Weights of a small GPT-style language model, trained from scratch on English Wikipedia: vocabulary 8192, 14.9M parameters.
MLP neurons of a small language model. Each row is named by its layer, matrix (gate and up: input weights) and neuron, and shows model dimensions 176-303. Each number is 200 + 40 x the weight over its row's rms, rounded and kept within 0 to 999. A neuron's up and down rows have the sign that makes its largest values positive.
After each neuron's rows, "fires on" lists the tokens most often at its 100 highest values on Wikipedia text that the model never trained on.

L2.gate473,172,239,175,206,245,186,245,220,230,160,145,127,287,223,190,217,223,202,170,199,251,242,213,251,281,209,232,257,199,133,160,194,208,195,214,175,215,194,147,235,232,223,186,213,227,189,209,249,225,202,179,194,139,226,172,194,210,191,244,136,212,211,195,129,210,156,224,223,214,202,179,176,248,160,163,230,217,243,142,168,202,191,158,128,305,157,271,158,221,237,229,180,195,133,193,232,209,203,128,199,267,165,227,229,285,227,243,199,93,223,217,186,193,186,261,256,192,240,183,220,249,230,225,221,193,125,193,219
L2.up473,214,207,241,174,245,180,217,198,163,160,238,169,171,211,185,181,195,229,246,213,196,177,208,219,158,203,226,226,219,286,177,264,291,162,110,179,247,165,211,269,189,188,191,211,220,203,205,235,211,249,195,251,260,211,242,207,153,239,226,165,160,199,225,104,177,195,259,139,194,218,274,219,209,188,272,163,200,231,203,167,171,148,222,166,235,244,190,271,177,168,188,198,207,234,181,171,198,141,145,221,253,167,251,260,242,179,218,168,148,158,231,261,200,171,187,187,176,162,203,237,210,205,208,231,156,161,174,306
fires on: "5", " new", "7", " more", "6", " fellow"

L2.gate432,247,194,194,225,217,275,148,189,219,145,204,125,203,256,209,146,235,178,160,229,223,146,220,139,281,197,172,249,222,172,190,174,236,194,178,267,226,249,245,202,146,225,133,203,235,187,261,224,175,184,150,187,195,224,188,189,164,231,125,124,126,211,145,200,197,147,172,188,210,267,143,224,190,209,171,149,254,192,217,169,201,206,217,213,179,189,194,186,203,193,195,189,226,300,230,240,261,225,196,187,217,235,211,255,182,246,176,141,255,150,154,176,185,143,187,101,181,168,214,138,140,183,183,145,244,240,190,190
L2.up432,105,163,279,166,225,128,197,126,286,194,189,216,268,185,118,221,229,140,178,215,262,193,215,165,198,224,247,214,161,122,225,177,276,174,178,215,134,197,216,188,147,187,146,155,258,167,166,215,230,203,104,171,202,215,217,208,228,172,198,286,147,265,161,180,201,211,189,206,155,290,150,221,195,248,144,163,141,102,145,182,202,229,269,185,220,225,177,181,187,160,232,183,207,211,215,178,234,201,188,212,169,281,291,231,94,235,174,191,235,159,185,202,227,176,211,126,157,158,156,164,138,98,173,191,197,269,235,169
fires on: "–", "0", "==", " =="

L2.gate366,204,164,177,209,198,167,173,241,198,261,175,189,242,248,171,198,207,263,203,167,214,175,141,181,237,161,191,182,317,257,208,219,215,115,148,176,197,190,164,151,152,225,139,199,213,188,251,194,204,239,172,224,200,164,165,111,193,203,284,191,106,212,221,208,179,143,236,157,188,168,213,124,149,149,285,187,251,173,193,217,156,190,197,148,154,223,222,166,143,211,192,156,215,196,215,279,176,210,239,189,132,210,177,193,234,213,141,123,240,238,168,230,182,168,214,239,129,233,147,166,177,214,230,268,194,181,128,134
L2.up366,199,199,208,222,171,240,195,170,145,241,197,156,255,169,218,272,298,149,148,248,207,160,128,205,213,147,341,227,162,260,205,142,155,208,224,199,151,237,158,212,262,221,226,218,231,184,207,171,188,220,184,238,301,215,253,225,256,175,216,242,241,204,215,203,246,224,231,190,165,199,179,264,245,217,189,142,234,228,228,257,263,175,238,142,157,253,159,196,176,192,221,263,127,183,205,196,195,216,181,171,240,198,195,252,258,161,180,163,189,212,187,224,246,135,221,237,215,285,209,183,174,208,159,311,196,212,186,139
fires on: "y", "ed", "less", "ay"

L2.gate513,206,232,171,226,158,190,199,231,161,166,187,202,219,283,198,249,175,158,227,171,229,150,186,220,187,236,184,237,223,200,112,144,206,206,253,218,229,226,192,211,165,253,229,196,240,186,227,246,211,232,238,178,210,173,204,187,177,204,252,130,217,126,167,202,315,235,230,196,148,205,177,166,244,280,218,129,258,239,213,172,227,187,221,182,274,193,172,205,254,199,154,261,232,152,105,240,168,223,144,220,240,163,173,227,268,225,197,227,253,165,215,197,159,167,201,234,178,137,186,221,234,106,238,187,228,153,171,198
L2.up513,203,192,246,215,200,198,154,210,239,185,198,168,219,197,157,169,195,222,274,200,167,195,162,165,212,178,189,127,197,221,157,228,273,202,182,196,135,288,165,191,228,217,132,196,236,192,170,184,193,206,239,85,195,236,161,256,183,197,295,159,203,199,151,169,217,186,271,231,206,179,157,224,183,207,204,195,189,199,260,230,254,185,212,148,236,198,192,244,208,151,233,245,221,193,224,203,233,167,217,228,179,169,190,73,271,200,241,209,171,191,206,299,169,198,149,221,205,168,178,239,167,199,216,235,229,268,214,156
fires on: "0", " made", " found", "9"

L2.gate534,109,168,223,203,194,178,146,176,156,227,184,148,163,171,259,224,140,272,100,269,130,276,186,196,184,234,214,186,196,133,170,138,166,186,201,232,184,167,221,140,131,215,170,218,245,264,167,183,184,201,212,210,220,158,188,177,260,143,106,140,230,144,222,210,245,116,221,201,186,262,218,199,224,190,159,205,198,193,215,231,228,169,192,201,237,189,150,234,226,211,245,199,205,116,192,208,169,208,225,174,182,205,181,205,192,187,106,208,155,219,261,195,136,126,202,250,291,233,235,182,254,182,243,181,179,120,206,191
L2.up534,192,184,259,278,162,158,174,166,120,197,157,109,205,203,241,249,250,246,192,249,122,258,232,229,169,206,253,204,188,234,212,183,235,229,220,265,195,225,253,191,188,227,156,217,236,253,239,155,207,187,180,124,188,204,195,124,283,174,184,175,218,213,170,196,126,194,294,230,145,182,171,172,223,218,218,295,153,205,207,183,177,139,226,202,247,236,171,226,160,219,267,241,199,174,237,207,256,160,240,141,164,180,161,226,150,172,123,228,140,204,199,193,244,178,166,212,277,204,207,161,316,179,216,177,215,163,241,247
fires on: "0", " politician", "cre", " her", " con", " footballer"

L2.gate675,276,124,213,219,224,222,182,177,177,248,146,211,142,261,243,293,219,143,160,244,240,185,171,235,204,200,271,235,185,206,206,149,162,216,236,146,230,218,200,230,240,200,196,255,236,164,201,88,147,229,190,210,179,241,212,107,159,234,164,211,236,162,251,222,148,264,199,250,261,133,202,203,220,194,203,219,229,201,169,247,162,234,157,166,222,169,142,274,219,247,248,171,179,217,199,245,222,234,222,181,147,172,163,136,231,255,228,139,206,192,121,233,242,193,39,150,205,219,241,221,259,228,152,224,187,156,254,197
L2.up675,255,200,207,266,214,212,144,251,221,298,135,193,221,180,209,225,182,202,305,170,207,201,197,202,228,196,155,134,185,205,203,204,118,170,119,133,169,276,210,200,210,215,286,174,132,249,133,130,190,165,166,183,167,178,282,232,285,255,253,135,192,195,192,241,165,216,121,228,230,189,182,273,224,255,203,174,171,173,178,222,176,223,221,140,192,153,208,159,227,220,180,219,154,178,194,252,117,90,166,151,217,177,239,146,211,236,264,196,236,201,309,222,190,139,175,167,175,169,211,266,180,154,152,244,197,236,233,111
fires on: "5", " location", " on", "6", "at", " is"

L2.gate38,200,197,192,207,169,174,166,205,159,263,249,218,164,148,280,157,182,153,168,246,71,175,188,260,141,200,169,238,176,254,107,180,238,111,136,188,167,196,165,183,291,136,219,186,210,141,193,190,235,209,228,215,186,228,200,193,203,248,259,148,202,191,206,198,179,185,203,228,158,311,137,182,164,233,226,197,233,169,193,158,241,193,228,140,185,103,154,216,123,137,169,210,200,203,229,201,149,199,172,192,239,140,209,141,145,221,191,206,232,167,153,254,274,157,167,193,230,185,211,192,183,215,174,248,175,211,169,148
L2.up38,177,150,245,203,244,244,178,189,134,237,193,188,209,228,206,258,126,210,197,192,200,205,213,157,217,180,231,181,240,265,248,225,274,174,312,228,284,187,174,150,215,195,171,215,252,203,171,238,199,219,272,159,211,143,199,203,120,190,137,252,120,225,281,210,255,243,196,216,237,293,214,161,266,191,222,243,188,196,203,190,178,178,192,142,199,203,246,215,205,144,162,134,232,241,214,226,185,214,272,194,147,129,200,217,235,195,189,175,284,241,122,263,191,158,139,124,192,241,141,222,296,226,233,205,242,247,164,221
fires on: " Ja", "ja", "point", "cha", " round"

L2.gate173,221,170,190,135,180,126,267,142,181,235,254,188,124,177,180,169,260,156,127,231,278,273,231,171,225,219,147,233,245,260,138,111,221,238,175,164,139,210,207,154,185,207,175,210,143,218,135,237,160,196,177,212,187,210,99,200,216,250,166,194,195,179,199,195,171,219,200,211,199,241,168,139,189,238,136,180,280,209,197,219,171,222,199,205,186,148,211,116,209,225,172,211,168,182,223,218,175,140,199,257,157,272,267,197,203,188,195,164,163,194,164,216,88,205,194,166,186,193,176,179,234,231,130,189,218,222,209,140
L2.up173,223,266,185,220,271,147,254,86,242,125,212,242,224,219,259,265,222,200,169,201,263,202,166,194,248,165,182,191,188,116,204,194,147,263,212,227,185,192,162,154,197,160,165,227,151,156,208,183,197,119,216,219,149,191,179,288,237,161,213,158,272,145,212,203,168,237,184,156,244,213,212,182,187,131,198,214,181,191,181,255,199,199,172,210,256,214,266,246,230,237,191,211,216,123,126,197,125,101,163,237,213,174,169,159,264,235,227,153,180,183,140,197,251,220,124,190,164,240,175,95,165,203,144,257,158,196,206,187
fires on: "4", "3", "m"

L2.gate637,221,237,151,206,272,239,269,161,140,218,230,204,179,270,220,139,183,199,192,134,177,210,225,195,227,243,206,205,252,142,128,228,244,222,192,194,180,168,132,203,273,210,261,208,180,212,241,172,181,248,252,227,258,194,236,259,196,210,221,226,164,192,129,263,195,142,227,153,231,190,167,214,223,257,171,282,247,242,171,239,149,217,226,221,111,154,269,203,305,128,256,189,246,274,221,244,252,198,267,202,151,302,192,209,170,153,182,155,260,252,227,224,187,184,243,182,238,302,172,226,190,226,207,208,237,210,222,233
L2.up637,185,204,171,156,239,253,252,252,224,186,159,289,239,217,190,188,189,222,231,249,115,226,260,189,204,185,155,240,166,176,170,172,160,240,161,154,224,209,191,192,173,197,236,178,144,255,261,147,238,245,238,234,165,200,197,237,202,171,186,223,231,195,189,224,243,242,77,174,233,159,222,276,191,232,207,270,195,263,187,201,177,215,167,152,165,149,203,209,233,182,235,212,202,188,250,170,211,168,244,208,206,157,205,224,228,172,225,165,181,236,215,238,139,172,207,154,226,262,276,152,254,233,245,253,262,199,160,105
fires on: " by"

L2.gate758,246,242,215,239,163,194,180,214,247,251,198,219,230,194,142,187,226,164,221,201,201,199,229,202,143,154,158,167,291,184,187,197,262,186,236,169,195,182,113,172,136,223,150,154,163,267,175,175,176,214,164,98,201,265,238,137,189,252,200,191,195,165,180,221,222,180,224,200,253,254,211,246,182,199,163,167,224,201,256,196,132,210,240,216,96,235,169,255,142,143,142,188,210,219,175,149,200,236,233,179,171,172,147,147,151,105,122,200,178,221,177,226,215,246,197,237,217,139,208,271,232,208,236,252,165,166,130,168
L2.up758,167,226,196,222,199,195,241,227,221,187,198,214,252,207,141,195,266,200,281,220,131,266,186,161,180,199,206,199,153,189,214,222,185,235,247,234,249,135,134,184,213,209,244,179,227,258,208,135,227,124,267,118,251,244,193,144,212,213,166,181,257,192,263,222,235,226,240,191,232,123,215,273,245,115,243,218,208,243,278,250,138,214,160,218,219,198,155,222,196,159,194,198,194,146,185,172,204,261,228,221,98,184,129,158,125,189,212,197,186,252,144,152,238,218,127,160,214,222,205,199,189,182,226,101,157,243,264,227
fires on: "–", "_{", "^{(", " played", "^{", "ta"

L2.gate349,173,227,239,164,189,184,191,170,227,240,147,165,223,234,155,183,220,177,256,186,259,119,232,284,221,242,236,127,199,175,183,202,187,225,201,237,174,233,221,164,221,261,187,188,176,195,226,159,208,169,146,183,199,156,183,177,189,190,144,172,136,192,145,188,207,201,198,233,191,143,183,253,220,200,225,143,247,165,151,193,191,125,151,159,187,223,170,198,212,191,160,109,228,203,217,231,74,92,287,190,151,202,217,144,239,266,212,106,181,177,141,262,250,252,193,181,193,173,98,206,163,218,205,284,214,228,175,185
L2.up349,184,200,189,116,221,148,232,216,182,247,169,121,136,219,177,194,280,182,142,280,165,248,185,227,188,254,237,154,237,177,184,259,126,202,163,202,233,202,77,176,141,204,239,190,127,191,196,181,199,210,183,169,260,190,187,198,207,220,166,255,202,188,259,190,180,220,160,259,155,189,213,240,187,241,156,242,211,297,215,223,152,175,173,192,180,170,227,153,181,173,166,166,130,244,194,170,228,164,180,199,196,148,161,310,253,219,186,208,178,180,175,281,132,204,188,121,175,196,209,212,163,254,118,184,235,189,184,242
fires on: " of", " is", "ant", " former", "'"

L2.gate602,282,227,221,250,186,253,167,164,195,186,191,162,116,180,259,160,213,268,163,141,202,211,188,227,178,196,208,210,199,189,207,155,202,130,224,166,230,169,186,167,184,277,204,126,156,127,180,216,204,250,200,209,248,104,144,171,218,139,187,202,224,197,171,194,179,204,212,168,137,256,176,219,234,193,181,120,227,220,217,276,283,156,214,208,188,211,194,169,227,226,211,214,192,174,248,209,121,187,253,250,214,214,158,162,236,121,189,159,248,222,148,148,199,267,165,134,211,226,207,188,273,142,253,204,166,194,171,213
L2.up602,267,213,206,202,270,214,183,130,173,155,207,211,154,197,259,178,192,257,200,147,184,196,234,156,237,240,214,248,280,167,226,168,172,186,163,207,181,211,201,219,211,212,178,203,187,188,246,176,201,186,239,235,136,210,250,258,196,208,157,254,190,217,198,219,179,237,214,162,198,309,199,169,147,197,167,125,284,221,197,233,217,224,197,213,229,165,236,82,217,214,219,185,218,232,205,264,191,244,248,241,228,202,208,245,205,112,193,127,180,249,142,168,96,244,255,189,205,278,190,139,143,228,225,228,154,204,292,181
fires on: " with", "kin", " Richard", "hard", " Thomas", " William"

L2.gate291,188,238,113,226,184,176,205,160,231,99,171,181,158,167,229,213,242,161,219,203,182,170,198,168,225,231,264,165,193,207,157,89,184,293,193,242,216,223,210,196,273,246,206,186,187,169,178,220,200,162,230,191,241,271,182,256,146,156,179,207,158,217,183,255,218,235,251,114,254,309,120,192,184,247,230,245,200,232,230,160,117,213,189,191,275,161,163,223,216,228,221,174,229,136,219,144,201,135,228,178,193,247,245,232,227,211,272,137,146,276,243,158,202,189,226,165,215,209,216,245,200,201,217,233,275,166,244,201
L2.up291,176,144,182,184,162,206,218,244,246,217,121,196,243,192,225,178,120,236,230,221,197,232,199,164,255,244,201,198,241,156,191,199,180,271,244,161,220,195,245,195,189,240,215,130,148,168,189,223,205,221,192,270,234,295,197,227,165,163,100,199,173,210,264,246,210,250,227,116,199,226,183,227,172,273,229,237,274,100,170,256,189,188,195,222,196,138,236,160,143,224,187,212,218,188,269,146,225,192,189,235,113,197,227,268,288,171,160,171,251,208,196,183,181,263,147,203,146,179,170,250,180,127,247,191,249,234,190,185
fires on: " Re", " Ex", " Inter", " Inc", " Centre", " Commission"

L2.gate230,222,205,198,244,156,206,260,263,162,241,177,173,226,240,224,201,186,236,203,212,171,199,155,211,227,181,171,170,181,133,193,216,232,161,217,234,183,226,159,179,238,170,129,226,176,190,238,153,186,191,170,221,256,213,257,153,210,213,165,209,194,214,167,162,233,147,216,175,209,227,151,169,256,242,288,248,207,196,216,289,148,201,168,180,269,179,161,176,190,218,269,184,157,221,201,215,174,184,209,200,186,193,226,176,165,247,184,177,121,237,138,227,237,154,96,232,224,223,181,231,242,189,290,166,194,229,161,181
L2.up230,181,132,244,211,141,195,208,160,171,163,129,210,196,191,193,221,198,266,180,286,153,184,231,207,219,291,189,199,207,252,229,234,207,187,199,225,187,218,248,165,161,153,247,115,185,218,176,229,205,183,179,160,216,197,162,155,227,195,186,161,259,213,126,151,174,148,241,110,231,255,276,197,257,207,192,232,218,147,160,187,281,211,261,211,168,185,208,177,250,249,177,176,209,167,189,241,194,144,150,211,105,130,182,211,150,186,167,171,195,175,204,161,174,198,198,234,163,182,155,211,224,77,152,192,247,205,208,185
fires on: "er", " Team", "d", " St", " Racing"

L2.gate178,235,224,263,196,191,124,128,279,197,246,193,150,213,208,220,189,170,138,129,174,203,142,156,204,193,165,254,116,143,196,164,241,194,174,246,204,243,233,187,201,162,180,172,212,202,251,171,147,163,213,127,248,222,179,250,176,228,199,205,237,152,182,268,207,161,234,193,287,143,167,254,222,185,207,223,184,183,251,191,233,214,254,202,141,276,231,200,265,195,163,217,190,201,218,149,275,166,191,129,121,183,185,121,107,239,206,209,152,190,226,209,203,192,235,154,196,199,159,180,152,202,139,251,176,247,261,193,178
L2.up178,213,305,243,128,160,205,191,216,226,251,230,222,278,162,199,223,244,202,192,193,200,221,164,147,224,195,195,194,230,149,255,264,180,183,123,211,200,178,196,272,133,162,241,206,222,175,169,222,161,232,188,275,174,198,235,282,186,241,196,232,256,239,246,193,167,266,198,213,177,141,162,203,233,229,224,183,107,249,136,250,178,284,203,218,234,216,168,230,218,204,196,188,155,168,180,193,171,263,219,275,204,167,229,243,197,182,197,183,199,217,162,274,196,203,263,241,140,176,189,235,137,248,227,185,172,141,278,156
fires on: " on", "4", "vers"

L2.gate561,279,205,195,167,184,193,248,180,269,244,202,277,193,199,198,156,139,194,185,107,109,228,188,263,247,167,235,148,210,162,158,256,114,232,220,195,203,227,218,204,131,205,187,241,155,200,156,113,227,204,145,229,229,225,154,207,218,209,270,231,227,236,254,239,199,154,266,203,173,155,172,208,170,227,157,250,148,225,161,218,177,218,182,259,207,224,188,233,218,247,214,240,179,192,112,199,200,121,220,157,217,186,227,194,175,223,188,149,245,191,197,188,152,193,238,301,208,222,221,171,187,160,223,193,130,165,166,173
L2.up561,209,208,253,203,176,184,174,139,230,232,161,294,255,233,246,236,200,283,161,198,128,208,126,238,214,209,173,169,187,133,162,159,131,261,250,197,158,183,247,229,160,207,155,254,139,177,123,122,229,226,120,227,297,214,158,253,168,214,196,169,235,235,201,232,196,207,212,185,176,270,171,223,185,164,145,212,184,222,185,180,120,177,170,226,271,262,238,175,227,211,190,247,125,192,248,216,129,183,177,210,215,195,170,216,165,176,172,176,266,231,110,208,120,182,275,226,141,236,202,182,264,226,250,210,129,236,171,166
fires on: "8", " making", "7"

L2.gate190,164,207,172,330,184,192,197,140,119,173,215,185,247,211,163,226,167,175,149,238,157,254,208,145,224,151,244,252,203,153,174,230,233,165,259,204,184,208,203,162,137,170,210,148,122,159,237,175,190,126,166,131,169,176,243,157,200,211,182,128,114,186,224,206,152,195,125,243,255,159,269,213,277,231,193,164,211,229,174,225,185,266,157,249,185,212,111,242,250,156,160,252,215,162,166,309,149,208,197,214,154,226,193,205,234,190,181,206,192,203,206,226,205,170,207,144,201,200,254,211,176,183,212,174,237,201,151,193
L2.up190,166,178,209,166,185,199,208,224,213,186,234,209,249,239,201,171,136,190,210,186,236,150,122,209,186,173,176,154,178,219,186,186,178,213,203,217,216,269,125,176,175,190,275,215,261,150,150,196,201,203,207,248,130,364,229,228,179,176,206,230,249,149,255,171,212,205,229,182,191,229,136,174,263,165,192,221,179,251,190,125,186,209,244,241,193,161,217,130,172,287,194,312,239,154,152,213,247,192,222,99,175,204,147,213,191,214,186,247,265,195,250,200,241,231,191,301,267,144,230,192,252,242,178,218,216,217,153,212
fires on: " (", "ly", " (−", "===", " |", "Ex"

L2.gate166,216,168,200,213,163,143,262,271,201,247,170,291,257,286,113,244,198,150,95,252,183,186,229,223,250,282,252,147,166,172,219,177,160,132,219,177,215,203,189,214,151,186,250,138,173,235,200,230,226,194,160,203,224,131,223,185,213,251,240,244,241,172,183,204,125,186,207,203,237,229,237,176,247,259,157,169,187,232,123,232,221,231,226,193,223,137,206,240,237,219,130,212,150,260,150,177,182,160,229,191,191,216,228,246,118,269,220,151,227,226,191,246,183,195,176,197,240,158,199,204,143,138,180,190,191,135,215,132
L2.up166,188,213,283,234,176,117,185,284,231,202,194,219,244,224,185,336,231,273,185,329,138,203,123,188,169,221,219,203,127,123,167,189,220,170,260,82,168,112,265,246,185,228,174,222,130,190,196,220,178,218,164,224,130,258,266,166,222,248,150,207,232,181,185,212,208,222,240,245,128,206,187,229,195,239,181,160,159,188,269,153,176,188,111,229,256,228,270,179,141,268,138,283,195,250,209,225,158,165,179,175,183,242,166,313,182,229,189,198,153,234,187,217,223,241,177,208,185,152,250,157,239,161,222,257,232,219,213,169
fires on: " season", " Team", "4", " appearances", " match"

L2.gate48,183,262,223,251,193,124,128,159,144,191,97,201,188,176,185,206,204,181,227,176,178,180,206,237,228,216,252,214,217,207,192,203,173,226,215,246,131,233,170,203,303,174,190,177,159,192,245,214,215,233,199,213,167,232,188,226,252,187,186,202,183,149,212,231,86,118,264,175,218,279,205,147,214,171,159,196,150,164,221,256,177,310,163,254,227,212,245,224,206,205,191,192,196,189,222,229,212,141,157,206,221,217,186,283,229,184,228,180,221,173,186,188,224,270,164,214,163,177,196,191,201,170,267,271,216,157,242,211
L2.up48,205,190,228,183,211,203,314,238,113,155,216,221,227,214,205,159,178,202,172,192,196,202,203,188,235,252,222,222,125,135,251,168,189,224,182,202,205,214,148,261,131,142,190,256,267,170,198,266,206,236,171,259,207,180,188,188,176,192,100,186,243,194,146,188,239,205,266,190,204,258,210,201,177,228,174,230,176,120,114,249,226,194,182,228,236,203,213,174,240,224,250,184,122,165,212,223,252,273,199,228,186,157,159,219,121,230,193,263,192,132,194,194,218,172,155,255,239,206,266,197,239,263,231,243,152,204,244,259
fires on: " election", " League", " making", " episodes", "†"

L2.gate633,174,197,154,192,186,179,197,168,242,210,178,238,229,212,194,162,184,144,164,168,236,230,138,132,288,213,227,177,239,110,244,198,154,253,206,228,239,153,207,201,234,135,214,197,254,239,198,272,174,256,197,185,238,208,221,217,219,219,240,229,191,120,272,206,178,190,153,197,205,190,181,213,284,181,216,137,219,210,177,250,58,133,139,199,213,233,211,153,224,225,193,185,117,287,203,192,228,208,185,169,161,179,260,295,183,226,198,171,199,239,157,158,224,160,240,253,188,237,250,160,199,150,227,228,200,168,196,162
L2.up633,199,231,223,235,174,179,111,211,216,210,155,169,208,244,187,215,147,203,233,179,109,201,161,163,229,185,191,207,197,188,143,182,154,283,159,241,217,196,192,110,228,219,162,176,189,195,243,241,156,236,197,75,254,217,157,155,212,224,152,132,178,266,186,147,166,166,153,216,210,220,195,211,123,221,212,257,214,182,210,229,167,115,208,260,177,206,125,203,150,225,144,223,105,163,215,248,205,160,116,193,177,151,200,244,184,234,141,241,196,232,216,210,110,223,298,135,142,209,206,206,151,127,230,160,202,155,271,245
fires on: " ex", "ex", " Ex", ":", "Ex"

L2.gate752,211,223,194,223,150,240,172,170,237,267,165,232,160,112,275,182,123,212,244,184,216,185,188,236,223,236,180,192,165,247,238,256,205,210,249,170,207,127,211,275,186,158,282,176,202,141,178,163,184,192,158,211,203,166,268,181,159,200,185,214,164,208,203,201,167,225,183,229,189,127,222,149,240,242,231,233,145,180,172,198,292,189,203,210,141,237,247,208,213,162,189,161,285,193,225,249,99,188,308,229,242,205,204,222,189,160,160,157,166,217,173,275,188,262,193,209,162,157,148,175,204,236,185,185,232,225,171,107
L2.up752,216,206,151,230,192,288,197,128,214,215,149,210,208,273,213,225,176,179,152,171,191,196,139,210,217,222,234,222,281,183,265,148,246,205,177,201,228,207,95,140,189,226,197,242,239,178,251,212,247,192,156,265,173,198,152,168,224,222,211,233,184,149,180,254,220,248,180,181,248,167,214,241,210,170,150,174,222,176,200,229,151,189,263,266,175,201,302,138,228,151,270,202,264,219,236,179,263,259,154,150,221,196,292,218,203,228,208,198,198,228,192,239,212,132,201,205,265,240,217,238,237,204,158,204,177,149,159,168
fires on: " is", " was", " a"

L2.gate150,152,185,175,208,152,262,285,232,143,248,199,213,207,240,250,190,238,242,173,193,77,202,228,234,147,153,227,217,130,284,182,223,171,215,211,164,149,294,233,224,210,136,147,186,223,187,235,186,239,202,206,196,192,252,167,267,176,163,192,117,237,190,206,199,191,170,225,174,293,249,149,271,200,175,235,121,232,238,208,175,183,232,182,176,251,150,207,134,184,182,202,204,129,173,163,176,221,196,149,193,240,207,148,151,215,267,150,225,217,225,184,186,104,227,156,273,211,172,241,158,258,234,223,254,212,206,195,187
L2.up150,184,233,180,207,179,216,217,248,135,249,213,193,226,211,259,216,238,169,167,216,116,244,223,219,199,205,212,235,202,282,202,166,180,175,161,131,178,252,271,192,264,257,211,270,241,147,224,189,214,141,195,172,156,238,239,222,176,217,240,79,209,189,186,231,212,177,176,195,137,224,212,259,200,174,182,144,120,213,283,233,213,125,285,212,166,173,215,178,186,207,173,193,218,217,253,135,123,154,213,183,176,195,79,131,209,162,170,193,247,267,193,218,233,148,176,250,198,126,166,176,184,219,162,219,202,215,151,157
fires on: "\n", "7", "9", "–", " present", "hi"

L2.gate81,164,192,187,241,208,195,155,308,227,204,177,235,217,194,170,205,212,182,211,217,211,192,174,190,116,268,213,126,180,171,119,204,225,178,225,175,139,155,340,132,184,197,195,243,164,218,190,198,273,207,121,160,241,139,158,190,197,216,162,191,162,206,127,173,259,185,247,180,212,179,200,206,154,187,177,195,134,229,215,176,241,249,191,264,181,183,134,125,187,163,125,141,182,188,185,189,186,153,165,279,204,227,216,179,152,169,185,186,179,203,228,220,261,263,195,181,230,184,167,228,176,186,207,181,252,127,274,151
L2.up81,242,187,145,214,196,191,193,328,189,157,223,294,194,282,161,245,209,105,230,147,216,209,210,192,183,185,170,171,215,250,163,237,280,166,203,188,256,207,203,162,182,210,147,239,187,171,225,210,211,178,211,169,271,106,170,230,206,161,135,103,172,211,156,220,189,141,197,224,236,227,201,140,218,210,159,235,201,242,184,303,173,133,150,209,205,205,214,136,180,235,188,175,247,249,182,165,231,207,271,200,196,256,185,158,214,152,201,190,207,225,183,187,234,239,245,229,211,278,160,223,250,306,214,175,222,199,271,172
fires on: "9", " to", "d", " m"

L2.gate157,267,205,163,179,249,324,237,247,159,206,244,189,155,272,244,225,230,150,156,134,178,214,211,235,147,177,199,203,158,214,228,216,241,204,114,244,216,210,127,218,203,257,150,228,251,200,240,226,209,239,256,140,120,196,181,257,137,210,186,236,184,219,214,225,231,218,221,157,182,207,145,183,299,200,225,176,247,191,234,134,201,125,178,202,131,210,188,136,230,192,302,215,280,219,174,250,254,201,180,144,207,175,168,214,244,169,240,246,153,264,177,225,212,171,187,252,203,262,182,156,196,253,232,230,252,245,175,215
L2.up157,232,268,137,243,224,270,131,257,147,222,190,176,242,260,223,219,189,178,207,184,222,162,230,218,164,107,144,189,254,182,174,208,253,173,180,189,189,209,202,256,187,249,200,214,159,205,210,198,197,255,267,159,200,220,134,160,190,201,183,254,185,212,197,208,226,140,174,171,259,218,202,193,233,135,165,161,248,228,216,128,244,76,116,200,243,195,150,202,214,170,219,176,232,163,179,183,206,240,165,98,221,234,125,190,282,244,207,213,151,251,200,189,161,203,152,159,169,178,219,201,136,296,231,179,189,221,120,279
fires on: " as", "c", " H", " of", "1", "–"

L2.gate109,229,212,176,245,184,241,166,233,219,245,147,192,226,234,291,279,134,245,288,148,194,218,144,247,170,185,163,104,173,193,148,200,276,225,228,214,171,156,227,213,204,244,179,220,180,178,216,210,216,222,182,139,207,188,198,160,226,205,130,189,231,188,171,214,201,190,214,163,217,143,170,230,256,218,232,156,254,208,239,198,240,170,123,172,196,137,150,185,154,239,183,242,175,177,249,255,192,185,216,139,184,203,171,168,284,148,109,143,164,233,242,141,244,195,238,210,162,108,183,199,207,238,221,213,180,197,158,233
L2.up109,162,229,215,214,184,188,186,194,127,183,258,228,163,181,207,153,199,255,258,141,190,200,147,208,153,213,167,242,186,184,210,241,196,225,242,131,170,184,158,189,141,286,208,172,229,182,188,201,197,102,177,247,187,150,209,184,183,187,190,148,242,176,226,152,212,210,199,240,251,218,181,220,215,199,240,242,172,188,172,179,179,153,182,216,165,225,290,190,210,210,243,220,96,217,192,205,223,231,253,244,191,183,212,183,202,278,232,214,178,186,213,229,188,216,183,213,184,166,143,168,194,208,225,204,194,218,140,234
fires on: " part", "0", " ", "5", " b", " month"